Part of a small language model's weights.
Size: 8 layers, width 576, 9 heads of 64 (1 for keys and values), 53.1M parameters.
MLP neurons of a small language model. Each row is named by its layer, matrix (gate and up: input weights) and neuron, and shows model dimensions 32-127. Each number is 200 + 20 x the weight over its row's rms, rounded and kept within 0 to 999. A neuron's up and down rows have the sign that makes its largest values positive.
After each neuron's rows, "fires on" lists the tokens most often at its 100 highest values on Wikipedia text that the model never trained on.

L5.gate1242,205,183,206,221,200,186,208,184,190,214,192,196,147,186,216,202,172,196,219,231,166,182,190,215,185,201,188,213,213,184,221,206,184,233,197,194,168,225,230,190,201,183,225,193,186,201,245,207,206,207,181,203,187,208,178,188,194,198,203,210,215,189,204,222,185,207,190,193,202,221,218,214,193,197,213,218,178,216,218,202,241,218,218,188,235,161,222,195,208,202,190,211,211,186,202,190
L5.up1242,216,191,197,226,235,247,221,227,172,205,199,181,216,187,203,220,197,201,223,170,209,199,191,185,192,228,198,179,224,204,233,177,179,202,218,187,216,226,209,166,240,224,195,183,207,203,218,212,181,236,173,192,181,191,183,161,178,191,199,201,216,196,206,236,240,222,242,221,185,208,199,189,183,176,225,207,204,214,180,184,193,190,230,191,229,216,213,204,229,235,206,177,195,217,184,209
fires on: ",", " which", "\",", "\"", " (", " who"

L5.gate708,199,217,195,198,178,198,155,184,167,189,192,248,222,189,202,152,211,190,194,205,211,199,207,161,251,193,163,195,189,183,202,190,171,198,214,198,195,207,193,211,157,202,154,189,241,226,186,184,193,160,193,191,186,189,216,217,189,220,168,210,232,201,198,205,214,181,172,217,206,173,201,215,192,182,191,196,207,209,158,201,230,188,200,194,183,220,211,208,205,202,240,202,185,168,221,208
L5.up708,156,210,185,185,224,187,133,177,173,221,203,189,200,212,227,193,183,213,218,201,193,199,208,177,258,205,189,200,217,184,190,217,188,199,212,199,150,225,213,202,194,190,183,217,204,232,215,185,189,172,208,161,199,213,213,196,249,216,194,230,243,181,220,158,196,198,199,206,173,208,161,192,177,202,199,204,228,195,205,199,229,212,199,230,164,207,190,227,180,190,225,206,190,206,230,198
fires on: " "

L5.gate1039,233,172,225,187,175,181,192,177,156,207,163,197,162,190,233,215,167,194,238,164,235,244,222,180,220,174,194,211,174,226,167,178,198,184,179,216,221,184,202,233,183,211,205,212,205,240,210,221,200,217,207,214,227,224,230,244,191,206,216,229,199,202,200,191,211,176,221,216,180,216,191,207,172,166,188,222,176,219,196,198,220,184,214,210,186,186,176,194,180,194,195,202,207,179,193,187
L5.up1039,190,211,205,206,173,208,190,193,210,184,215,203,202,215,190,183,197,174,197,207,193,213,219,204,198,148,209,179,164,174,225,230,179,217,184,223,194,176,159,210,204,220,165,192,215,189,211,201,176,217,205,182,191,187,197,213,206,211,198,186,215,214,208,230,215,219,191,213,226,204,166,177,201,201,189,219,209,213,199,202,227,197,174,202,188,196,170,199,188,199,187,214,190,203,207,201
fires on: " in", " the", " on", " ", "1", "In"

L5.gate2066,186,180,160,192,172,190,232,213,193,171,211,198,224,236,246,171,208,213,195,245,212,167,204,170,213,196,205,207,241,181,193,178,166,202,190,220,179,204,192,213,218,225,155,195,223,189,205,231,176,214,201,184,207,192,192,190,204,159,167,186,191,216,202,194,188,198,175,182,232,214,186,221,222,182,192,210,154,209,194,177,168,201,201,213,205,226,223,232,173,194,203,223,215,218,235,223
L5.up2066,195,194,201,201,169,214,188,160,192,173,168,173,197,204,242,162,202,217,212,232,203,212,225,190,195,157,182,221,236,207,211,218,166,194,191,220,200,213,200,196,202,220,195,206,204,198,168,209,194,215,199,190,175,180,223,191,220,206,206,208,191,227,220,192,199,153,198,233,176,224,194,235,214,210,192,219,191,249,195,203,216,208,222,210,192,202,176,208,196,217,209,219,232,207,189,194
fires on: " is", " are", " has", " "

L5.gate1334,189,215,205,199,194,172,209,180,173,163,183,197,172,208,212,198,166,198,186,226,208,178,225,207,199,170,189,220,206,186,226,244,238,188,209,198,186,210,244,234,200,200,209,181,228,203,227,222,213,223,211,151,176,189,184,205,225,228,209,207,196,198,218,179,198,209,173,212,165,193,160,251,212,197,185,176,187,180,195,205,192,161,190,194,215,194,190,210,187,210,183,197,256,181,152,190
L5.up1334,208,196,190,210,192,198,204,228,196,190,194,201,214,183,189,195,213,175,208,196,195,208,200,200,219,158,194,218,232,240,219,195,185,218,208,171,176,249,217,167,226,210,222,207,209,201,216,239,179,187,223,191,184,180,172,182,214,167,212,240,207,186,141,255,196,196,178,178,156,188,184,191,223,197,174,194,210,205,191,230,206,170,239,197,205,215,168,239,239,203,180,189,181,186,182,198
fires on: " to", " by", " |"

L5.gate1113,185,225,203,224,208,194,173,188,168,201,170,196,198,224,216,226,202,201,228,170,210,165,250,196,208,214,201,208,211,213,203,190,179,206,215,168,209,233,219,188,184,178,214,178,194,236,208,228,215,202,189,181,212,223,211,168,202,233,200,219,190,193,206,172,203,201,186,218,205,187,212,195,219,196,212,206,244,218,217,179,191,206,184,199,155,194,190,178,213,224,213,211,249,161,210,201
L5.up1113,169,211,164,206,229,183,173,231,190,205,190,196,217,207,166,242,180,219,203,200,181,190,186,202,212,227,184,233,172,208,166,223,219,214,207,209,219,216,229,190,195,212,168,239,183,225,219,195,189,176,187,225,211,206,195,195,173,187,203,253,169,205,206,152,225,202,198,191,208,211,176,180,173,200,193,196,251,202,195,206,156,193,221,229,209,199,185,189,218,199,245,204,207,173,179,147
fires on: "y", "ear", "ou", " ", "be"

L5.gate1417,233,220,219,199,202,203,203,202,187,203,193,227,220,176,186,199,219,193,195,225,205,222,197,208,188,188,194,238,226,215,222,192,197,181,201,214,220,190,217,206,207,190,207,252,175,182,222,231,209,145,202,207,220,208,219,179,185,221,216,207,166,187,180,210,179,209,191,209,181,225,197,227,232,197,226,209,191,199,196,189,179,199,235,161,230,193,204,209,209,211,199,198,246,202,219,198
L5.up1417,211,187,177,230,213,208,215,202,194,220,230,186,190,189,183,213,187,203,199,231,230,203,204,179,185,194,191,179,206,161,216,187,190,196,204,185,174,192,188,191,223,208,208,184,188,199,183,201,187,208,180,196,149,219,203,206,190,184,202,203,195,210,150,235,214,213,173,231,201,214,199,169,185,179,220,160,208,213,207,212,187,226,192,191,233,200,251,192,208,178,188,164,194,185,203,168
fires on: " (", "\"", " |", "===\n\n"

L5.gate1419,231,187,228,193,190,213,211,190,224,195,182,198,176,202,213,185,179,194,186,168,190,209,197,173,183,225,195,187,204,163,234,229,230,207,209,187,202,194,223,190,205,216,219,236,218,163,225,199,179,206,186,166,211,166,194,173,216,188,202,220,205,212,224,179,216,183,200,195,203,213,212,180,222,225,179,218,187,196,197,160,187,180,197,174,207,213,179,208,143,180,212,244,198,189,207,187
L5.up1419,211,234,215,175,184,197,179,215,206,177,191,209,208,193,159,230,239,173,197,185,170,231,213,211,196,188,191,171,233,201,225,192,230,212,200,189,204,187,210,198,180,238,193,218,164,187,189,228,203,184,195,197,173,206,203,195,216,186,232,225,216,184,215,182,245,173,219,186,214,225,156,201,191,210,173,201,192,222,200,179,187,200,231,155,205,211,161,210,191,188,210,197,204,191,198,203
fires on: " to", " into", " so"

L5.gate1633,174,205,190,221,232,229,191,196,217,178,197,206,207,156,213,191,199,194,196,179,209,221,217,149,224,183,211,167,229,196,211,205,165,208,192,199,204,209,201,197,193,208,181,197,195,208,199,194,216,196,191,205,192,176,192,202,234,194,208,249,170,242,192,191,232,173,189,198,185,207,193,187,193,216,250,184,210,187,182,207,202,233,216,213,184,171,173,197,178,156,183,211,204,249,220,210
L5.up1633,207,175,195,161,203,221,195,227,191,187,210,219,221,183,190,185,167,185,229,185,208,239,211,186,177,202,217,169,210,192,186,198,200,209,191,161,189,255,219,161,236,217,194,197,196,226,235,207,267,205,192,210,200,154,217,246,238,177,188,245,192,195,241,214,215,187,191,198,207,207,230,243,237,215,205,202,205,210,174,197,233,162,194,195,190,196,166,201,207,183,176,198,206,223,187,197
fires on: " ", "9", "0", "1", " in", "8"

L5.gate1129,186,195,160,195,200,162,175,192,235,181,161,224,209,181,180,206,218,195,187,162,184,211,227,193,207,201,220,160,178,194,161,185,189,207,189,197,174,195,202,202,202,185,182,209,222,172,196,251,201,202,192,187,218,204,215,209,191,227,223,186,149,217,200,147,199,186,189,183,229,227,197,213,196,224,183,190,209,168,216,207,213,216,188,211,179,163,161,187,213,210,203,209,206,210,225,170
L5.up1129,215,215,221,207,213,185,217,182,183,183,210,245,225,212,178,230,219,195,210,188,176,193,198,173,191,204,174,187,213,204,182,220,202,189,199,206,215,206,188,187,223,177,185,214,235,183,196,206,185,201,209,191,185,161,235,215,206,206,210,188,170,222,217,215,208,194,162,180,170,248,178,208,202,225,165,178,184,212,187,204,232,213,209,211,205,223,185,192,215,180,226,185,186,157,183,179
fires on: " in"

L5.gate1520,211,203,201,206,183,223,175,227,202,210,196,184,209,195,204,170,177,205,232,213,207,192,178,187,178,194,243,241,202,198,191,199,211,212,209,194,186,230,197,180,231,201,172,200,178,214,229,177,215,240,208,212,207,226,210,219,173,194,232,191,212,190,205,188,180,208,196,185,188,173,184,203,140,198,196,226,218,227,217,183,204,199,194,219,211,246,199,190,155,185,225,219,194,208,185,140
L5.up1520,207,214,190,231,185,196,201,223,212,184,166,206,240,194,236,176,161,226,218,192,228,211,184,166,181,208,185,216,200,190,189,214,186,207,189,228,233,218,172,192,192,170,161,200,218,174,207,214,206,250,229,200,181,181,207,242,195,212,231,185,180,187,181,184,217,194,203,189,200,214,182,213,145,203,152,235,191,217,194,177,215,197,193,207,182,206,209,171,194,179,195,176,218,240,211,157
fires on: " a", " the", " at", " for", " in"

L5.gate1202,179,195,212,239,200,178,205,204,226,169,218,204,235,244,195,195,206,193,195,210,173,242,217,193,210,235,226,190,228,197,180,180,199,193,193,228,228,241,211,195,198,207,215,192,200,189,201,207,269,184,199,207,183,212,219,211,179,248,203,184,222,209,195,182,180,182,186,185,226,221,186,196,227,229,219,225,190,208,183,187,196,193,182,236,181,190,215,191,233,179,189,211,180,213,173,218
L5.up1202,188,231,192,217,205,207,192,205,200,177,186,181,199,177,193,189,210,193,244,170,190,187,156,191,167,224,205,217,187,211,213,176,232,209,171,217,242,226,210,224,184,213,188,224,178,225,224,192,197,173,236,212,229,199,200,227,186,196,191,196,201,214,144,207,193,192,188,204,165,232,182,213,205,204,217,185,184,176,178,177,225,219,185,198,189,216,215,205,263,204,212,201,225,177,197,191
fires on: " be", " from", " at", " in", "ly", " to"

L5.gate2150,218,228,225,190,188,213,167,245,196,193,234,151,186,204,181,232,225,201,183,173,224,198,190,190,189,217,203,210,183,202,220,205,171,211,163,199,229,219,168,188,195,168,233,251,197,173,213,181,199,200,218,192,180,205,200,206,172,260,202,209,185,200,208,193,181,200,221,216,195,193,177,217,208,212,162,179,220,184,217,214,229,214,172,203,161,209,183,186,228,205,177,202,185,175,216,191
L5.up2150,184,218,193,228,187,181,189,201,189,197,205,198,187,194,182,199,262,204,188,183,191,233,195,171,193,231,180,206,186,191,187,170,202,178,192,214,194,204,189,162,223,192,178,205,197,196,257,184,211,186,221,175,183,218,215,181,234,247,200,208,169,209,193,204,191,222,242,186,203,225,160,189,151,212,172,168,204,206,222,194,228,195,211,197,192,224,207,197,215,161,210,200,190,159,212,170
fires on: " in", " at", " on", " ", " off"

L5.gate170,225,190,228,218,212,202,242,224,182,187,212,209,222,245,229,207,174,216,191,226,143,225,209,163,198,234,184,196,204,200,192,150,202,228,206,217,176,177,201,183,220,206,214,218,214,163,192,229,201,192,190,169,213,217,197,175,203,215,186,191,195,208,149,189,231,230,186,202,176,177,174,186,218,221,216,188,192,184,171,168,191,200,207,218,208,187,188,175,221,221,203,195,197,185,219,161
L5.up170,184,200,215,198,220,188,188,224,162,183,230,162,189,223,195,228,197,167,221,213,159,203,208,187,211,197,213,221,175,178,198,199,165,208,218,177,209,212,221,205,202,212,234,210,210,215,220,197,207,220,210,162,216,170,182,180,210,209,203,226,183,215,205,183,200,223,229,205,210,185,238,213,211,182,203,211,215,220,208,174,203,208,215,219,214,212,217,200,188,251,220,179,168,192,191,176
fires on: ",", ")", "),", ";", "\","

L5.gate1751,237,179,197,211,188,212,210,192,193,179,227,170,199,223,216,197,228,215,189,184,169,171,179,234,192,191,194,198,180,192,185,197,176,199,203,192,205,203,200,206,179,218,183,193,216,200,188,215,208,210,221,173,191,222,221,183,192,199,193,176,134,197,162,192,201,172,212,200,213,223,166,230,218,209,234,205,192,212,236,243,196,160,181,213,197,208,182,205,206,189,206,202,218,180,233,199
L5.up1751,206,198,194,185,183,203,194,202,174,200,194,156,196,261,208,195,231,240,215,182,227,197,166,226,204,174,173,214,196,207,158,214,182,178,208,226,238,199,188,191,213,209,203,228,221,207,186,207,203,209,205,204,174,181,214,201,185,188,219,180,159,221,226,231,204,193,179,190,217,181,172,193,193,235,234,183,236,228,208,195,202,194,229,221,164,215,210,197,216,219,205,204,236,188,224,197
fires on: "p", "op", "ip", "-p", "ap"